Weights of a small transformer language model.
Size: 8 layers, 8 heads of 64, MLP 2048 ReLU, vocabulary 8192, 29.7M parameters.
Architecture: learned positions, biases, capped logits.
Training: a variant of Muon for these matrices, 8640 steps.
MLP neurons of a small language model. Each row is named by its layer, matrix (down: output weights) and neuron, and shows model dimensions 357-484. Each number is 128 + 24 x the weight over its row's rms, rounded and kept within 0 to 255.
A block is one neuron, or neurons of one layer that tend to fire together. After each block is what it responds to, as a language model described it from the Wikipedia text at the highest values.

L4.down4 [109 118 135 143 135 155 165 129 130 131 136 140 112 128 150 137  95 173 136  98 124 145  82 179 152  98 103 138 132 141 122 123 125 137 120  87 170 142 128 121 151 121 153 144 112 162 143  81 147 157 135  91 131 175 111 105 163 134 155 165  80 123 151 115 112 152 116 137  90 171 161 121 141 113 128 129 106 132 153 128 105 129 130 128  99 141 150 150 129 133 135 122 153 139 123 124  93 156 172 137 125 142 144 124 114 134 123 142 120  70 133 176 161  84  98 116 165 101 152 127 141 104 137 135 160 108 144 112]
L4.down186 [140 130 161 135 165 124 136 158 135 131 168 137 103  90 110  97 118 146 145 140 131 102 134 132 105 111 169 125 178 136 122 100 162 109  98 113 176 180  56 143 140 154 130 116 115 145  85  95 125 133 107 113 127 155 140 137 136 140 111 116 154 118 115 124 143 159 121 114 147  98 128 123 148  87 119  97 115 161 156  96  90 107 165 169 138 107 101 152 119 137 131 109 128 151 118 117 113 125 135 104 114 133 138 135 133 122  80 109 106 142 131 131 115  89 105 142 120 136  82 134 133 154 125 148  97 134 108 149]
L4.down311 [113 120 110 164 114  96 104 138 139 148 112 135 136 159  79 110 114 119 144  98 120  54 137 157 115 157 114 162 121 153  79 115 134 104 145 112 133  69 172  80 105 185 124 145 140 108 139 167 163 153 138 133 140 123 137  97  80 157 115 133 167 137 189 163 120 111 102 129 105 126 154 155 136 147 100 122 149 144 110 155  87 160 109 106 175  99 125 150 106 131 131  83  99 136 161 136  69 116 154  90 145 101 133  98 131 117 198 101 139 134 156 125 143 143 180  89  90 100 128 148  78 136 125 128 123 106 134 124]
L4.down680 [120 118 155 127 196 126 150 154 136 123 133 134 122 164 102  73 173 148 122 102 105 134 120 111 155 148 145  95 135 103 172 154 110 149 150 130 143 115 121 156 138 122 106 106  91  93  90 140 119 156 111 110 113 104 129 117 144 172 133 104 117 144 123 148  99 121 114 134 134 124  98  94  70 121 145 114  84 120 138 149 159 118 146 104 148 118 115 168 137 115 161 116 108 123  98  67 118 156 149 118 140 103 127 112 133 122 140 113 144 115 126 122 153 156 110 118  94 147 116 116 138 140 136 121 138 140 130 155]
L4.down714 [156  74 102  59 124 138 127 122 132 152 170 135 123  98 121  86 158 134 109 110 142 149 129 142 131 163 100 120 139  90 108 145 156 126 146 118 179 157 133  95 128 133 165  92 122 109 129 109  84 127 120 112 154 131 130 163 132  95 108 116 118 112 163 136 150 165  83 175 132 146 133 116  95 134 138 126 114 148 120 102 122  97 135 195 119 155 152 134 153 165 123 130 146 140 125 151 127 159  95 106 110 154 105  82  99 114 120 160 134 129 131 143  96 100 112 144 157  81 113 170 139 171 154 131 136 133 108  88]
L4.down766 [126 128 152 151 102 134  90 119  84  89 134 136 141 139 118 137 116 120 124 149 160 163 167 132 155 171 141 132 132 108  92 164 183 128 152 118 144 144 179 137  93 157  90  61 104 102 148 203 116 116 153 133 105 129 121 124 153 171 151 132 123 141  81 126 138 144 130 107  81 146 152  62 122 112 117 153 149 120  59 153 147  97 152 135 151 130 110 149 164 163 125 107 114 114  94 129 128 144  92 142 168 132 130 105 136 141  82 104 141 102 128 143 102 174 122 125 103 155 111 169  95 108 145  94 111 145 110 130]
L4.down974 [127  72 129 163  84  52 114 123 139 117 121 137 118  99 156 125 130 140 128 156 165 116  91 115 119 183 124 145 127 150  96 118 101  98 118 147 122 132 117 180 141 109 151 170 174 128 150 129 117 122 128  95 154 192 147 138 148 112 115 141 107 112  99  89 142 127 130 127 106 104  90 112 125 104 156 125 146 122 139  79 110 134 119 139 110 169 143 172 119 119 119 151 127  90  90 117 131  80 107 140  90 107 154 135  92 132 132 127 164 131 107 137 119  80 151 124 162  89 114  89 113 117 125 126 101  96 117  97]
L4.down990 [162 103 144 135 142 133 104 140 145 109 130  81 153 126 158 100 126 126 163 114 137 109 103 107 110  68 132 132 178 130 123 130 109  71 132 122 128 152 144 102 148  93 126 133 141 125 116 130 138 135 156 119  73 136 141 133 115 136 152 139  99 125 114 119  78 130 132 140 176 185 117 156  84 143 144 132 183  92 123 170 158 187 118 126  98 116 117 106 159 142 113 155 133 100 152 112 128 128 152 142 161  94  79 112  96 137 175 120  97 112  83  95 143  80  96 179 161 138 122 130  82 130 155 145 118 160 114 121]
L4.down1514 [150 112  91 142 188  84 158 126 131 181 118  99 133 122 175 146 103 125 150 172 153 142 167 104 108 115 146 120 146 134 150 152 129 118 122 147 111 126 164  89 132 150 113 139 127 119 144 135 112 113  99 132 133 140 102 146 114 125  93 134 124 100 115 118 111 135 113 118 127  65 103  89 110 113 163 133 129 133 130 123 129 151 134 144  92 137 128 158 186 167 147 115 149  84 106 115 125 100  95 159 170 124 169 152 111 151 134 138 154 139 111 113 134 108 153 140 180 134 113 157 103 118 128 155  97 137 156 107]
L4.down1543 [191 102 101  91 108 124 147 121 168 128 109 107 153 119 143 154 119 103 117 134 122 156 142 114 130 118 124 109 117 106  89 115 148 143 126 155 114 119 182  84 107 124 130 141 137 154 123 148 100 128 105  73 129 136 147 118 155 177 203 121 109 109 136 141 114 123  99 144 126 133 155 120 144  84 128 178 141 163  84 159 135  95 123 140 125 186 126 193 129 107 166 148 134  70 130  75 107 166 135 136 128 115 116 132 134 124 125 119 152 103  43 124 148 148 155 154 159 105 123 162 104  97 122 140  89 109  77 186]
L4.down1615 [139 157 163 157 148 191 132 106 106 150 132 174 117  83 137 156  84 110 163 167 149 122 148  54 148 100 128 142 129 179 117  90 100 103 186 109 102  90 103 104 132 118 127 107 128 164 110 177 126 140 120 160 126 125 207 117 120 116 169 105 141 114  89 102 131 147 130 104 107 123 140 127 119 104 158 128 109 144 115 157  92 120 101 131 125 122 139 119 148 113 157 138 184 163 136 102 128 126 147 114  98 120 100 121 131 147  71 106 166 133 117 127 144 162 127 128 152  94 142 127 140 116 147 129 102 140 127 161]
L4.down1674 [118 175 115 131 143 127 174 142 194 176 118 161  96  94 135  62 134 160 130 120 110 178 166 120  88 124 129 131 118 123 148 159 147 171 102 107 116 130 139 135 117 115 168 138  96 153 144 155 137 154 134  86 110 130 132 143 143 138 155 124  73 114  85 128 144 161 112 132 176 131 116  85 171 102 129 109 109 154 141 161 136 115 123 142 142 148 116 122 149 130 136 140 139 161 148 128  93 150  56  92 175  95 130 145 121 114 133  85 123 121 134  67 114 114 118 108 180 123  98 128 122  99 159 119 134 122 103  94]
L4.down1742 [143 123 123 130 114 127 124 115 148 114 139 131 149  66 145 102  74 136 159 151 131 122 113  79 106 121 108  93  92 145 123  97 112 162 134 123 142 134 157  92 124 136 101 143 109 140 123  94  79 132 149 122 107  81 127 123 144 136 100 127 129 106 130 101 190  98 160 157 124 118  90 140  97  90 112 108 150 145 112 148 117 145  57 180 130 193 160  83 119 131 136 138 131 152 141 138 156 106 132 151  88 102 142 129 103 111 101 162 121 116 120 131 143 163 131 138 101 132  93 110 132  95 131 119 121 104 171  89]
L4.down1908 [139  73 148 123 128 146 102 126 121 147 164 107 113  83 144 145 110 135  95 161 129 146 142 115 118 116 146 140 103 149 173 128 140 112 131 113 106  86 134 113 149 112 102 144 139 115 147 128 123 126 173 149 137 133 108 115 116 140 129 145 152 144  87  82 148 159  96 133  96 156 116 163 128 126  82 124 152 131 140 121 121 109 190 169 120 149 101 130 139 137 131 131  99 114 125 161 121 114 154  77 123 113 113 126 121 146  92 110  91 155  88 132 130 110  96 150  80 157 146 115 109 139 110 136 179  88 137 114]
L4.down1925 [108 127 116 120 126  99 149 147 120 121 126 159 154 166 119 120 118 147 175  97  97 169 117 168  90 133 142 136 140 133 155  98 147 175 134 133 131 119 125 122  87 137  95 140 154 118 138 145 120  91 113 143 157  77 176 141 100 154 132 121 103 178  99 124 138 112 121 168 107 124 124 100 157 101 121 133 103 148 128 142 161 146 126 162 124 135 120 165 156 156 168 120 112  86 105 132 152 118  81 130  97 138 119 115 111 129 143 135 176 100 153 170 134 116 123 120 114 129 113 127 101 142 104 129 104 115 147 177]
L4.down1965 [106 101 122 158 117  87 120 123 110 137 136 140 129  71 131 129 169 127 176  87 135 133 101 127  73 133 145 146 137 134 144 140 124 116 118 122 162 119 119 115 113 101 163 141 103 115 152  89 122 100 181 142 125 168 127 131 120 133 127 125 133 129  75 144 171 140  91 134 138 147 146 126 108 129 129 104 147 108 108 146 144  80 120 114 105 121 127 163 122 140 129 165 132 140 156  82 183 130 111 144 150 105 117 143 125 117 129 168 100 109 163 125 121 111 119 138 119 122 114 164 130  72 113 124 172 126 141 100]
Responds to: Hyphens inside markdown table separator rows like |---|---|, plus line breaks after header rows and a few word-joining hyphens (ten-week, all-black).

L4.down254 [118 111 125 106 117 133 109 140 115  94 116 108 135 115 159  71 140 128 176  99 111 148 125 148 144 114 135 107 144 148 116 118 123 119  92 104  45 128 131 155 156 147  98 166 131 127 132  99 127 110 157 164 133 137 180 104 147 111 151 138 120 124 111 125 125 124 203  83 113 129  90 121 111 134 133 121 119 107 149 126 160 119 147 129 130 133 103 105 123 147 134 137 128 148  86 139  90 158 150 148 198 106 152 126 105  66 133 135  95 118 121 138 127 119 167 116 129 148  93 108 163 111 118 135 168 128  75 121]
L4.down281 [139 150 147 108 132 117 117 135 105  89 166 168 155 127 107 148 115 108 103 125 142 204 132 104 109 168 141 140 115 116 158 141  80 137 129 121  96 169 149 185 125 119 139 135 101 141 133  90 111 127 130 172 140 117 129 121 141 116 133 140  98  98 111 136 116 108 195 126  98 107 120 102 159 144 128 120 121 138 168 138 136 129 148 185 103 169 114 111 124 153 120 181 126 112 110 123  96 128  92  62 149 137 173 126 132 109  97 124 136 123 148 128 137 163 136 123 101 117 138 143 142 141 168 141 137 136  92 129]
L4.down582 [158 127  66 155 120 116 117 108 164 131 178 113 132 153 143 117 132 123 118 172 163 144 155 102 140 111  94 175 126 151 118 114 161  93 147 116 136 139 185 140 133 127  84 160 141 102 106 146 160 160 180 100 105 134 119 165 135 144 162 135  90 152 157 154 140 152 155  84  99 126 110 120 140 120 121 152  98 160 129 131 122 105 129 163 164 172 127 138  99 115 116 132 117 100 172 132 110  95 109 110 144  96 152 120 110 128 146 145  72 123 147 129 119 151  96 125 119 119 149 105 132 106 133  91 115  92  61 115]
L4.down605 [110 117 140 121 112 103 101 107 107 130 112 163 150 120 137 109 111 157 107 119 135 165 131 145 121 198 107 164  90  92 145 118 146 125 135 143 127 118 175 131  64  89 113  95 130 117 114 131 129 167 125 146 143 129 166 137 106 124 170 130 102 124 147 131 202 127 168  96 139 103 147  99 133  81 140 134 141 130 133 109 116 151  91 100 133 132 135 130 109 148 143  99 148  89 120 150 116 142 128 146 108 146 162 127 154 153 126 107 130 115 107 165 172 125 115  96 159 102 136 101 161 165 114 132 166 152 102 102]
L4.down692 [154  98 146 134 112 109 112 135 122 102 131  97 150 101 148 150 109 194 180 126 123 169 144 122 125 138 142 160 147 185 125 147 130 114 121 136 132 168 137 148  93 131 148 115 130  84  95 119  97 143 147 154 108 128 103 141 173 137 129 150  64 171 138 114 160 107 118 146 136 157 101 115 164 120 157 113  85 134  97 150 141 134 121 117 100  79 168 154 101 161 142 153 109 183 103 139 141  81 111 144 103  83 156 121 144 128 149 114 141 113 169  78 140 110 114 136 143 126 119  76 108 109 136 156 106 142 164 122]
L4.down923 [143 150 135 117 110  93 148 125 141 165 167 140 144 142 131 163 143 134 123 115 145 104 145  79 134 126  92 116 120 130 141 137 130 150 125 148 136 123  82  85  90 127 153 158 139 136 133  90 131  94 141  81 133 117  97  90 102 142 138  94 124  92 151 136 113 124 116  97 116  89 112 129 118  90 116 100 136 138 162 149 154 118 125  68 133 134 101 117  85 125 114 125 130 132 145  85 142 139 119 133 171 119 113 140 154 141 147 105 133 159 154 145 113 146 122 126 129 104 102 120 146 103 112 132 158 131 108 124]
L4.down1162 [142 113 108 130 136 120 134 118 160  87 130 113 105 118 102 100 144 126 119 136 119 118 135 164 126 132 134 130 122 139  75 130 106 194 110 115 129 101 106 152 114 104 144  94 142 131 120 129 171 139 156 137 130 133 172 110 110 130  97 112 136  82 120 148 146 125 124  94 142 105 120 157  91 105 180 101 132 139 147 163 149 152  93 121 124 121 121 107 119 136 133 152 134 132 107 115 143 112 153 123 131 133  97 137 145 128 126 135 119 180 128 156  63 140 121 119 143 117 131 125 114  86 102 105 118 119  63 119]
L4.down1256 [139 118  81 187 138 131 122 113 147 152 140 138 160 121  99 157 157 136 157 115  80 128 129 143 147 178 149 156 142 176 119 122 175 121 107 115 147 105 102 158  95 151 103 145 103 125 124 154 145 138 159 150 151 126 147 125 120 151 161 123 110 111 119  93 121 108 126  86 124 125  99 116 175 179 106 144 127 153 133 114 123 100 121 124 106 154 115 145  86 110 151 117 114 109  97 152 112 158 109  91 136 119 113 106 131 120 124 162  78 119 149 124 126 196 164 103 150 110 138 106 128 110 109 162 139 144 103 135]
L4.down1278 [139 129 126 122 109 108 133 116 101 116 129 105 123 141 110 124 123 144 131 126 106 136 129 149 119 144 137 128 140 105 123 128 110 134 129 139 129 112 206 163 118 124 125 152 120  89  98 137 177 146 110  96 107 162 129 166  72 113 135 129 114 121 143 128 144 128 170 120 102 147 104 130 127  84 114 115 104 125 118 106 140 123  74 128 100  99 116 137  96 135 151 147 158 112 176 141 113 150 141 134 147 106 156 130 177 100 141 111  95 117 121 171 164 138 150  94 124 123 189 106 138 132  97 125  98 100  94 139]
L4.down1401 [152 124 156 131 111 148 110 158 141 139 113 123 161 108 142 134 149 131 133 122 144 126 165 112 140 181 108 122 126 125 114 101  75 141 104 140 142  91 119 127 119 129 161 143 147 157 151  96  93 110  94 135 112 139 162 132 121 130 105 150 103 108 102 141 118 123 108 107  99 122 116 119 134 168 111 134 172 141 109 161 150  70 132  87 121 157 127 100 131 159 132 136 170 132 114 109 128 105 149 118 162 148 100 128 142 125 131 136 113 190 139 121 110 112 109 127 153 156 114 137 139 121 167 116 119 130  81 133]
L4.down1486 [114 121 161  81 118 138 151 112 109 107 153 115 151 135 155 143 130 170 161 151 128 134 102 170 129 136 120 150 193  98 131 122 159 140 133 113 149 185 131 150 155 146 115 127 115 164 124  84 157 132 174 150 143 143 129 121 143 142 135 126 119 149 110 132 143  90 164 124 109 160 127 111 173 127 136 152 168 164  87 130 169  98 184 124 131 166 137 143 171 131 121 106 108 116 149  95 149 111 160  99 176 142 174 147 152  90 140 110  94  87 198 128 101 117 108 105 116 103 150 142  84 136 158 131 113 117 152 118]
L4.down1492 [130 133 125 132 137 135 190 123 151 117 112 141 186 108 143 125 142 128  88 100 133 154 167 132 132 157 155 137 173 116 135 177 127 142 146 149 143  68 120 127 123 123 108 140 124 124 129 156 109 116 109 128 132 122 180 102 145 117 100 153 113  61 124 156 157 137 117 101 101 116 133 100 169 137 156 157 100 142 147 165 113  96 118 130  91 112 143 133 106 163 101 139  78 114 123 147 108 103 115  66 120 100 121 135 138 124 134 134 126 148 112 101 132 120 124 124 134 128 120 118 128 132 146 133 151 134 119 131]
L4.down1639 [131 126 135  96 114 173 129 155 129 109 160  90 101 130 124 149 101 100 135 131 123 133 154 151 129 161 151 109 142 138 123 156 142 126 107 103  95 157 122 145 153 119 165 147 133 152 134 132 124  76 103 161 141 125 162 123 119 138 146 121 132  92 168 139  82 122 145  93 128 120  96 161 127 101 129 119 131  95 127 152 102 121  58  99 151 144 127 122 126 102 125 139  90 135 105 114 119 117 132 150 139 127 178  88 106  82 155 131 115  96 105 158 155 154 103 133 121 129 122 151 158 136 149 146 135 123 127 122]
L4.down1770 [138 104 176 113 116 115 154 140 142 168 122  97 144 155 103 128 135 140 176 161 111  96 129 123 138 115 104 144 171 108 125 132 102 116 143 109  96  89 112 134 122 138 131 140 133 113 162 101 122 110 130  99 157 138 165 115 132 103 132 106 121 134 109 129 117 112 155 130 140 109 152 118 148 190 173  76 122 136 133 102 109 122 148 186 122 137 175 105  99 101 149 131 115 186 144 114 119 119  98 141 107 122 125 114 155  66  95 119 121 143 134 112 112 129 115 132 113 183 141 113 140 163 155 141 121 100 121 155]
L4.down1885 [124 140 170 139 102 119 119  99 121 112 147 110 151 122 129 150 138 162 148 116 136 153  79 139 192 140 126 140 164 139 113 102 147 138 116 135 112 105 142 146 155 117 133 104 156  77 133 116 156 134 105 150 126 127 159 117 133 167 116 151 131 131 104 155 150  86 102  94 129 139 141 104 111 110  93 112 155 130 165 154 124 110 140 129 125 131 121 132 106 141 129  84 136 148 138  93  74 120 151 134 127 128 123 130 139 117 121 150  84 118 143 137 131 133 111 164  92 116 123 167 102 125 144 139 136 131 109 151]
L4.down1968 [100 114 116 144 110 144 151 119 172 138 109 168 122  97 109 169 144 125 150 130 118 139 145 108 107 109 100 107 136 108 110 106 146 140  80  98 135 164 119  95 127 147 141 128 161 172 124 121 120  85 156 167 120 133 164 110 145 124 131 114 136 164 143 152 107 124  88 154 130 110 161 114 141 139 116 123  68 103 138 111 139  87 180 129 153 152 151 123 156  75 104 115  91 116 133 113 150 155 114 129 128 140 132 158 123 127 100 158 155 178 117 174 122 180 105 140  99 181 107 151 125 115 154 128 162 140 163 158]
Responds to: Word-piece tokens in the middle of split words, mostly foreign personal names and surnames in lists or tables, such as Gonzá-le-z, Elizabe-th, Prévo-st, Rodrí-gu-ez; also ordinary words like cephalo-th-orax, alco-ho-l, E-th-nic.

L3.down246 [121 107 120 135 126 145 152  73  97 152 112 201 112 103 124 108 129 106 155 146 130 154  98 189 137 146 113 118 161 143 153 112 137 135 132 154  95 161 163 124 120 165 108 108  95 147 132 142  99 125  90  63 112 136 101 127 109 152 127 119  96 107  84 157 126 116 141 126 124 131 155 106 136 155 118 139 129 156 116 121 114 133 147 156 128 127 138 131 119 151 155 163 141 139 169 113 104 129 111 149 117 166 136 110 126 163 180 159 112 106 121 124  88  88  97 141 110 124 155 113 149 118 122 113 151 121  90 166]
L3.down736 [ 70 149 143 110 139 152 101 157 149 105  99 191 144 115 137 153 158 153  88 126 130  99 124 113 158 140  98 198 121 130 107 164 161  86 127 108 101 157 127  97 114 115 110 126 170 146  81 111 159 110 100  95 193 127 156 109 104 117 134 144 132 113  79 140  92 155 126 107 143 163 143 123 152 102 151  76 156 107 102 115 109 123 127 181 102 107 131 136 152 152 157 123 143 135 160 158 105 119 137 117 144 132 165  75 149 141 141 140 151 121 110 176 107 124 175 124 115 136 142 106  82 110 100  96  91  77 163 120]
L3.down955 [ 65 144 134  97 148  95 133 125 101 125 110 142 136 152 123 117 113 116  98 112 112 157 138 153 111 172 123  78 134 138 147 144 125 102 151 139 114 127 130 117 130 126 148 130 108  69 105 101 134  77 127 109 152 134 140 119 106 139 121  90 105 130 136 144 130 106 114 104 153 147 126 147 142 124 131 118 110 126 171 107 119 149 132 190 116 128 109 114 123 174 159 123 111 166 143 174 129 125 130 128 105 138  73 115 168 117 139 143 104 138 127 134  99 131 132 123  89 139  93 135 125 159 180 143 109 116 162 102]
L3.down1142 [ 97 120 150 114 125 126 126 117  87 159 136 141 106 128 124 127  95  98  99 119 130 136 148 132 166 143 126 133  76 100 171  93 101 136 135 122 111 115  78  96 129 157  92 160 107 145  81 149 123 123 136 123 114 155 156 114 126  73 129 144 129 152 148 123 101 172 166  98 126 136 112 132 156 107 154 145  97 147 122 112 126 123 117 127  82 137 154  95 140 139 132 126 114  76 140 146 157  93 154 158 106 127 102 152 123 115 146 146 170 103 151  86 107  92 130 121  85 156 158 131 150 113 120 167 154 116 113 140]
Responds to: Third dash of a "---" cell in a markdown table's header divider row, especially the second or third cell, e.g. |---|--[-]|.

L3.down193 [123 132 121 162 120 140 116 145 139 152  64 147 133 111 122 144 129 117 127 125 152 153 116 138 163 121 112 103  82 153 131 147 128 127 120 115 156 117 114 123 128 131 129 128 135 144 105 128 136 101 131 119 120 117 101 102  85 123 128 133 123 130 139  95  93 153 145 109 154 120 119 127 124  74 161  79 135 141 110 150 165 150 143 117 112 140 140 113 115 118  99 100 100 122 139 143 132 113 102 159 128 118 129 122 147 136 134 108 138 138 145 111 133 145 112 150 148 141  79 125 105  90 120 143 111 137  57 134]
L3.down572 [136 127 122 132 114 113 133 144 135 102 149 119 106 107 132 126 141 122 116 118 136 107 120 128  99 177 114 100 195 100  90  95 132 104  76 166 111  75 119 140 142 161 106  90 154  61  98 101 120 133  97  65 154 136 124 126 177 124 145 114  74 114  84 168 209 142 116 105 153 146 117 150 110 164 146 122 114 133 128 117 127 147 119  98 126 144 131 126 145 148 127 140 121 116 119 151 103 162 177 143 131 116  91 135 129 111 148  85  86 150 129  74 159 117 121 166 150 138 117 131 145 105 117 170 119  93 124 130]
L3.down1666 [139 121 130 123 117 106 140 168 134  91  82 124 180 114 122 137 118 102 153 104 153 117 160 155 189 185 115 151 133 127 146 155 149 113 103 143 139  92 112 153 126 143 145 136 147 126 147 161 116 161 120 113 159 128 155 102 134 119 150 139 140 136 134 157 112 134 127  96 130  96 159 111 149 148 146  95 133 109 140 129 105 142 102 132 114  73 122 134 129  91 128  72 141 173 151 113  99  89  88 140 119 125 108 110 155 145 144 131 133 136 151  91 170 112 101 116 130 111 111 124 128 127 132 142 160 112 114 139]
L3.down1878 [130 165  99 159  90 162 119 144 112 141 108 137 101 146 144 141 162  99 133 167  94 117 134 116 154 144 105  84 124 126 128 118 135 182  81 158  72  95 131 112 130 152 107 129 149 109  76 127 126 113 140 106 121 109 113 104 158 136 117 169 154 155 153 133 106 123 164 133 138 126 179 135  79  93 169 129 129 114 133 152 122 103 145 119 132 131 115  87 109 167 122 120 107 118 118 124 114 112 109 125  90 152 139  97  94 154 159 144 148 148 116 143  98  72 148 149  75 102 117  88 139 111 157  79  89 124 103 141]
Responds to: Word-piece tokens inside Spanish, Italian, Portuguese or Romanian names and places, such as Pucc-ini, Piaz-za, Guada-la-jara, Rosa-rio.

L2.down20 [146 114 140 103 165 106 151 143  96 117 186 163 146 153 150 131 108  87 139 169 108 116 143 110 160 110 117 130 133 125 150 114 128 126 132 153  81 102 122  67 101 114  79  98 116 109 101 153 169 133  81 140 109  92 122 149 152 153 120 118 103 114 165 158 145  85 113 127 121 110 136 116 120  93 151 133  98 140 178 135 157 138 130 118 111 182 108 145 120 104 133  97 129 101 142 110 117 138 146 112  83  95 121  93 136 117 128 148 134 150  99 139  97 135 160 123 105 133 115 145 124 126  82 136 133 128 167 103]
Responds to: The word same in the same year/time/name, plus hyphens joining compounds (three-hour, Cup-winning) and in markdown table rule lines.